Part of a small language model's weights.
Size: width 640, 51.2M parameters.
Architecture: learned positions, untied embeddings.
MLP neurons of a small language model. Each row is named by its layer, matrix (up: input weights) and neuron, and shows model dimensions 128-255. Each number is 128 + 24 x the weight over its row's rms, rounded and kept within 0 to 255. Numbers have three digits each.
After each neuron's rows, "fires on" lists the tokens most often at its 100 highest values on Wikipedia text that the model never trained on. A number after a token or word is its count.

L4.up175:130149114166163079124127130153135109116097155121091138131096112085117152139116093144091135127179179150151131105109114149134145105159158151127104162134121145168113091133118157102103133144119134142113136122128120090134125100113137117158123096139114122177150146106110105156096139125133152117166104128100125114156123130147114149150140122080108123144120109133117106122105120127140112124109
fires on: " S" 44, " s" 11, " am" 4, " song" 4

L4.up1846:104111112078156186109115105134138130123138152081194115130121143105092137130105145135169120095122135145102167173119143078086112134140084169103158174115116114091132132152121100118167116115107142123127148146147117169146168163141154109116113133147086156154110066125126112125114124139125125091115137133144106149133144158130125126123108136126122154146147108124110169113130126145153117138138
fires on: " Pr" 24, "pr" 8, " tr" 8, "r" 8, " pr" 4

L4.up2502:135102154131123114129130122098123162175117128149139127123144107122122120145112097101113125109081119078113132119151126182144113121135095107144140128140133130172136114141152095118125116122103116156158138104134151138119132086104162119120083124122125119142159137119092134105184058152149103153133093130112128122154112125146103111058124098128121128139138137150168167161116129119141131107110
fires on: "al" 24, "le" 15, "a" 7, "T" 6, "w" 4

L4.up1000:156117126139093119089131122103132126132119105127137124114107125148082136164156082149107105152125155137148163116170151112168114142138110157176125092124154130137128126173123119118111076157131116135177159121124147125140152099136139131126128116125135112102126081158137121122078168111171083101079090160154132093097101164126140144134091087148160137143149222126119139119143160128150150160139
fires on: " l" 14, "el" 13, "os" 12, "as" 7, "-L" 4, "L" 4

L4.up409:118126140137107132123075091182104104135125119123134143159100147093148159067145136104136171129128122160173160084107146062147132167140125144134141126107100105096113180138157098157142126143154133073104185110135131129107140143059144158133124122121115161128157110102135125139144112097130108114112109106083120128096086102121146149108134114097113132121142107116087070130137117085121115139055
fires on: "ant" 16, " to" 15, " that" 8, "ative" 7, "ive" 6

L4.up533:090095139147133103109136124128143203112098124102124144083122111141105132130117131123125121125129129120064140082146150138134134116139113092090128162133101155107091146127103131115075126146139156134082102151132126108141093117128126114178164102161106153107125131104129106110107144136141120171112130070140101097102157131118122124168120134129118122114140156110132107141123123093103148151086
fires on: " T" 23, "uki" 14, " (" 12, " C" 8, " B" 4

L4.up1013:151156116124133148132133119100141149149131127129128157111110121118108134133128134118121116137086123129146099151144148120155142139144128113092129161131141108179139155119129152123148166139100133125167153119129116152137123133130123133147132111169147118131111112118134096169119132142165133099139077159083162131144144147146175129121088149114130116138158130169125117157106141118134106097160
fires on: " of" 38, "s" 14, "ary" 6, " original" 4

L4.up1785:177149119188097113126115130125142110148156156120116119111074080140136124110090103119121088160124137119156151138106098157123131138137135162148139093143119137095184126126139147114094135117121079156138152127131125124094118130129110182143116120103167130098109118122147153162139135091140116134133152115113170107105145133137113124147146120141136139120081107146133133145125156089113143133112
fires on: " that" 19, " this" 12, "," 11, " However," 8, " however," 4, " but" 4